Weights of a small GPT-style language model, trained from scratch on English Wikipedia: vocabulary 13655, 10416 steps.
MLP neurons of a small language model. Each row is named by its layer, matrix (gate and up: input weights) and neuron, and shows model dimensions 16-271. Each number is 500 + 50 x the weight over its row's rms, rounded and kept within 0 to 999. Numbers have three digits each. A neuron's up and down rows have the sign that makes its largest values positive.
Before each neuron's rows, "fires in" lists the words (lower case) most often at its 100 highest values on Wikipedia text that the model never trained on.

fires in: "of", "in", "from"
L5.gate763:434472529436497468501579577505539474479432462606414500412564502537406608579512582507429451565481487566581549526475554592514473606465559534569459461516525525512567555534477511450527488498563460367419504468413516524461506466507539493440528429549553532432395595474473426492419540413493462562537544465507478553546497513521538475474472444534514412478567465438533519492438574483561377551558415511505514492411510511492534442436484504438503604601565391517537481533552464447456461491578541454439432485541495547526559560404546406507496461625553461516476412450493519489577432481492460453477457567548485625477497483467537539571484565471471492529495456432560567504542496522486469523547515544576397498443544519463532481547504481517437479461439493546497504441516542454457495471369484
L5.up763:576450583549447500491542556534469525474529471525482483432523414539421495554431489586515477574614516510531500522487482475507524466508565368560525552606508492531501454408528504541538485436493503469617503507497562541538490460475541459484560497457492589518457450507478451592515549507465565473491494517514443508383474520450529431531489523485421460514442509587540470544594593377473501505417495551536532440483482517560626510606522455627555550572477411525482539561447536551405453517525549456537557570554590518513523504490457498526501460493510553515550457549577445416434455494480543403515547468479405566440490539468542472551486554507461507479399527575479526561542504475572504508521480447466445547446472553567496507434595479543471474435509425494530411513378487569506552421500549

fires in: "to"
L5.gate69:511506483500536571560588513520596472514501514495547429363552506576515511504508461525481501492464504425604487478478422501516479517494480456568511542537353476486556482405553413608545490413439509512461552549488531506475479526552537491514550461493533554508468576473515551490568442583537439380466468508566478501570565508527529558458481583556549568467523468542546478471502510524463457515513518497397441623578436611507429535524522477548535476520501540524566497535464465526536516450569475443478497355553455466514466525472445483541459565528428531543553578484380611500503520542518527455444491492550481464611407520434595534500493527370527498437456467505572446509470546543472544471567569520635549457473566439552398429510551385498503483491396343439468451488564490540543506562432532
L5.up69:504444498512540490489485441513532435466480454506468564403548522532558459613539446557565419520526575496477431607552478508582510437484427481582432541616523493530428392541493455503497594464510660467470426582504546421599448531508530603536500505488380456576497486433402525462486527540552560571482452486499527511557444585521544476488485551457456517542501382414437579518458527601454521497466423550572445578502416541521477437403515503552561511470488493575396408506459518565541508476474486504456455465459500483508584555526555477505538443491570562530447539519530508538584546522523582452503452485423474468446485513542592391425536533488449492410451556448476542455445417492591538517457569529519533453528551432497457487474479642469531507548506495512517456549473518588527459517472525

fires in: "july", "october", "june", "may", "january"
L5.gate1921:529379469440540477466455511428600516525418454596486458463498531404517530480527587539527481477530407582500498596524450515505578492423570457444534507413470488493531469512516567544397450576481524547570492519394440503417521510544458543499495546426461493435462356489621495487498589422497538525490578599528521581550529577526522526561538534499457541484528477590485553525450535344514486493603480504430538534592605509504498525428483634442507469571601521570513464481495490396505530488447509451490503481519511581511493506492515514488443680455479556558494461515488499522518496553497522602481615543549439452529513489566501557495460476530539472407381459511574486525436472457581526490417485506534467483497498568596454556467475483459474429484455538447466552496488491518509394529444613
L5.up1921:434624435488531506594486552463504501589544508529522583479456476457445500494531529515501515587560502449441521510497513530504555459429520378480490489531510539584513451519554401567497573505529460523455574464579509501510555417377556495520461571560556508512499459547433586535492523502507537496449435541529522589480519471470495454486564588448530538491518405467562485494463573444500585482533445540492492537490496510478529442503361451529606536572496541469415520532459576510435483512554435479459517497537566553508403510517578584467437602581534608527503528526573488498420478456511544485532466468625468462436564493588482480475453526521577547495531530448505420461487486454504521374548488521526523535512457510429544459521503551451479476559463508429539475431409553523507472487570524

fires in: "in", "its", "their"
L5.gate148:499513524378494512588428512508543536496523404514459436499518448355552472485523486548562472522535495517469477445528440523551594549621509417562499527483485491523488454467560500566489490467505547597529531393578498517494413445498649486513429415506499431574451475433523515474495491557489417529514547481555543519417522539445495443479542525502476444432511525476552518509481540464565470522539554480555471479561486471575506490465601456472540605454526443522511461559535473453442477549473536488479439548543459563553404468559485630515596571450520536531600480493438515456505482491492450463519427587522538469448532480481569547529538539597518508532579520475499464511523471530521498500464428517561517408442506525445460543599523502407542485462518502451572565511457572552531521556499530
L5.up148:457419576496453541439486517577549518407572478520447479478471440515444384514483494471571552525458495578579434549516658526432495372417548493464488430455447544451437495467521516592470529502497540518528497456513418498578450513579576476615526509501518570541532538467585529532459524432506541487377542477493493455477552556464505521560431557431438421452421497549577451597582516417485537463360446460409563554490534571480526467442532436572523486410520477551572573570477538507548476498505470509634470541476568478430420507495543492522463469492511500445564489613478534485523515473521520519522463418500472433627464486452510533444502518511483530460592534556578505498572562454460525495547509489568584497454463429539502380589511515621519496504465507503570442494573471479497538571509448

fires in: "to", "than", "as", "like"
L5.gate1193:539448487529534573507485427460462495512458494524501312598520374443427504526512504499532432489533541474477525475509431483491457422498482523455535522501497479486585485471613515508492521564502496565547477571478452392495506518473481509601528487523473462471487459487500415508542494611544497461582463585529459575503521511520516547506539410543378549414492422501495463444398520521518468412609530542574504521470461539467486544476502520502537457496397518580532497519576554434465518444625547590459470485544576527461571544499508529548514529460536402517612475475565476465503471541498528418536499581517423545489500499428494493554516507417510434527511474540494455474577511571468464550439521576507491474409608452591510485403512554500591503477572452489511570486555501557481512569488428
L5.up1193:544542513471499520534456642464418406443530573498500479596454479537480456588547568470512462570509615471483409594574591479575376499500464536451512477492523524421509485463533482435490373491536489467497522466482498453505514546513405492527519476534568487551447450513550533497409478641474482463532453559569476509507517511495438492515453431538459550417596428466487515530442479553540482482516469604504539478396480531416540511550528548547548449469425497424435471512478565472480460483566483495473498590443537529477500600548498519492516479432490484457475439511501402480494559498524521506434483572466468527386545558525470566425428553508581386469587479586499494411454486475527483505474453557567578513506475403589562530401507553460590630335492489488464526538643542453447581463422463

fires in: "to", "served", "left", "from", "took", "on"
L5.gate1049:477462496531465525441514538494418603509458405452471510479493579499479519533482510456471499538502509510497587446454516385528413535513481504538514598567430339517535509473455551438505450498490476430484498494447497546571484469440443581504500508478445488441411533496555498467479554455486459533497490533527470449447445518429567523529465458481551555471545461530508523488493501418525539513427501476477551600438484520602424445512422430498493478527534521522483593519524496516456479462495441421561560588489556508529472480462433469519517481464487495403541480526549507480495439566687493538484477509575523515534524484440495524505536539556501485469412511422521571439446517463434474416560535471470540447555510491494530407403550480472477510446333510535495586542540535507426590481402450
L5.up1049:449486507617505576441535529411458593492441477492500484490473494493467551482448549529544530513468441580471548581456495462422498428520525475452434495458502459490486390477463487493458541463557576517460488438483510476539505480544538544480433497592485482416475441452438454440505570516561541534580456531516547406533511506525487501577443549430562512436589536506542472562534508416496523457528463541541515553547521446484523405573495532498532545459617582452476385522544437501555444488589433461476531510500535506519500476531541529513510592529515508518548501486458468438477472504480448556468468483485633449496568503501484529549583469538530448494463559535541552482522520455452447485448461527511475537574498422496486449526548541416437504478508593425542441540474476574497540585451437

fires in: "to"
L5.gate1988:538445457424439567529540502533504530501442515481414487551599468436498460525564368450516510605536624452426463495484476517451592372554583466463476525559513439518497531532607484497505479486414494559487491464535424519488449539531484595480527548385514564480495444503499450462459502509434557512477562542567487463501559485500617476451563464482529554513506494533445613487486450570477466521453495386425593521495402518547449558498477452497574487577445499573567489506419482577470561515494458515478451454580491517460444497669431529518436526536454474513558620538451500459526478480424503513542506570431460608538426538501525510491524584504512380580454459557471414504531504492484499522530563406544491644527491580458511498566565476478554504532445523528406483536602520488515374578575518
L5.up1988:542458451577526550506503537461487411589470530507583456553547586552634408471564499523482470545423436547598424382506546522584506514547541531437466514517526525528556548459492480457464476388467436446635536469397444586502501659447521472508547532583533535591453473514562516487478547436590583449466479429499486459444467503524494409428464516477445490452470526494437529474420413559584520467497453476469522497546482433569451462411558544550474571510428489527575596521445410435437521522495363505492542444466404463498524479467490575497595517515529575451516514524447463513547491525581542490536395588535642537528445473463501482502487513442526433554548414400513570540457454539536494536582555483566570475554489425506492513515512631366515579561571446454477552634542484519487460524452548

fires in: "of", "while", "for", "thus", "in"
L5.gate1815:510554471454568566571486577525437580506467473526518483471455438451527526509435491511504592475477463373434504473468589448589581436621464432541501400517478481471552512467514442414474534549518529467510536574565532527520419473433543470516416486568533540462578468520427490440523491623601558457514524583546522522496548479476516582597535504573564457506534489534519459484531507465548387474522532485563582475434490542484596503402421507496485453463546443569491458511406576509527514538494480493594465556542441460542479440486548468503525551535517561640528577452405518517481584557481532552591490509502494523505517473380479534402507451494469452474514434491539477614574554565521458441479446491498477581438465489542588495443556502497497441459514600553513489430452466533617436548546511
L5.up1815:561534501464426526414432544447427551408532498524582517477472501458495575478453549542498577505456467482497540540467500507401568489610611467492484505486552583510463467553486438504476560475435425476563552503516484518411524451494565607504472508531568416511502468516543455422485479561458465448529436569498543427574497521487555458530541532550521569496582533474443475488496531470555488527570470522503461671527525494608538437392487484497505481461465558534504503473556562402571479609532525361374514494570546431533455482433518488480588534543431525516584442468498572534558561558504472517450486486556484466489439483367447477546493481530498493492546550496392543448506528565481472531529555423516560428511447508468574464583529422508529463484498553445516532555472527545519571431484529

fires in: "of", "3", "that", "4", "34", "lengths"
L5.gate1658:499483521566505415496417530544508477443539439479413454464555503554457482471551511454428492519406432514436595459472455503444436458408514625590482440550501517495548560502537509460503527551480555444503503508459410512420538538491517466554516500504575510483513579525383483493506509446537471569662418440459414534593493534507531463512524479625559524517458596441551514580502420434534454571502487550415488462563536478490534526515476464482378461476520488539491437555499616569526501529473500495502500414523535388628452582510482559480494466478600428437592592505483466436453521616471492462456537534490503430536451550478555532523487486460485526537522540566590517407461523516600502473450443468508404508518406520527503522459592549447551517535526464516539465501506506547522590518445538
L5.up1658:523428568553528357557486328508589576480479435503412529552519504481421493474501456417419466442574527481549487578459468526489560430506512484519448500478583471549462547471446542507538549519481547533572561458447537453427463484460443444476531497615512398540436575537453503540480510547515550448537544439420487538507562516544527536529540498507493526532453490493597347495618547460601499538512478518515485368475500523442527608443515586460439493496411472501604377444427598563500455386422666454530597507506493609484478544504565485543491461502462476440476473448476506495496535459566434440493441367545533526449442378531554449489564478532467487446461414473577588461483404491536520434480522417482470502501506595553573471542470426475556369442494453639489532525493484514519515480501476

fires in: "in"
L5.gate1181:588377562454475491557464472493501444587535643479524495494619491469475405533467419463571484546501552488474538465399475528533519526647513524550505403515491466388479522442488566511500579506465477469527444418519507404556416431513480539548442456577443487493533483389551501477524525512477438491480503567521444555443383486555499498510501505478460526572509481476548476528491485478412487423512554495456526436507511519538541517466498509498426496506446525592496543487485538546487568569526579504502544511530534520561480471507525467441540552552496478483552445596540495511544489500476458454467471443517546525599493490510545539524515515448472489536432503457638445538493596476455419529454503449503445558490483484461559511504538493484446474549577559478489492495471506524592528609580413
L5.up1181:497462469588524553464359471513533404485534576569477521433525501474525502481407413511495501491413507529537536548558450544564563532493426424453447425507461486496540466515515466566522514483547458410525455555464513507415440420527638461520472470502503517478503438500628579585447541499520396417487445432552547403475427379429450543462521440463508384502490528533560485409449472575526449464402472424488442495432535603456511419408472437480460552520554558434481526476491565549549549484542489457532444482539601564567412574542505567479561471466483504555477500529503527467524496551486514511553509549491567477417526464541493456517441455446436560533477529420558503506500465571443445515640460542477543383560585500478512460537535431510509400514478547463467574488502516531521536521490401

fires in: "its", "in", "of", "their", "his"
L5.gate145:389456563538515597541450455564385484494493548488483545461461464406501566504460442557475508448476398509574484480467538493557518493499562475501523479424523446459529597499582624481370436441449458605513585491509473540475434462470548460453498441496498522576575528534544420531545411491535473569535418500534627445551495512502531493469435516510545510402522612514502438601466545483501535553435530422501574481386539473492499443496460584471474502427526549538486534375524497532503493470544454566541460566473519481516474526494443499593494504452403460471604546476542531521497465516527485484477382539569486477495522480481435509537534469582546440434557431484509530625454485424453530538468599487483521495467439463655481483482486457505470477497467428594460455543456518354534511510471459
L5.up145:443436530474493505477508528555402502456533418506471524524520537428522524519571526448503516455576515443515429573585447471530458531472529494598473542380607449524514479502583555495516464512507447541497511559438423636403427498445448481524511538515426488488497511455479498416500514574516480587535495472578444490471515495418507498484465513549498458438430476468520504518511472574595521578464507401587524490485531463544553440452513530542453468479513430539389536512594513478554528467506548493565500611430543479481449502440475483458499488494511540453496473427521447439497495513575545483493519487573522502505514493509372499506489477526509528490480461461490444558409512494470627551413471552558561502537502476515551466505569582467438459431477533459498420410526457519473504470491468

fires in: "to", "with", "it", "do"
L5.gate410:512496487599519528517578526468551418543496500454561535470451512501510436585390496604507541467483589561460509453532473492414560540483467495436608554498484429555539489464445570497490479511389504428523559489566586443520571471448490511459495538490545544521516437409429546537522526578572453442397498541552553556551557512518603497495555491436475420540434429420486445414568428499407550522516463617452551538545446497497413500455451516468435517441575461511550506554504568493454520524557620441463558586624512417527546505483493478499462563525501463458543490427530536451456494515487543516429514453569458402440361575516487449497421575516463492529547432440461590525525511471476461523485488485511438511513403505561430545562470523535437426587538437577564531483539465504502505504503485
L5.up410:489530458559544519562475606499552445520459541476470437452602527551496484506500494498489514486414501454440449443418343441515556424590542449531541453504465439520484581441474537477439484532547427568458489514576495509543536450416460477520410569425446402538636428489509489473495518525534458517539590466570484521593591497571476582438553498490575457433522480447415561498396458485487552539582553524500471479493514580505587570497511508563518526478577494505533499578560535464511550548550519504484578520546474500561568567520483468611560550513560481458429510531442520462499437524484559440490533481486499541499491520542540494460516455437522488475558502487497519575541531485446540489485593541547471511551445474525405481542429466468466399510525450502452445472337435451570535470443495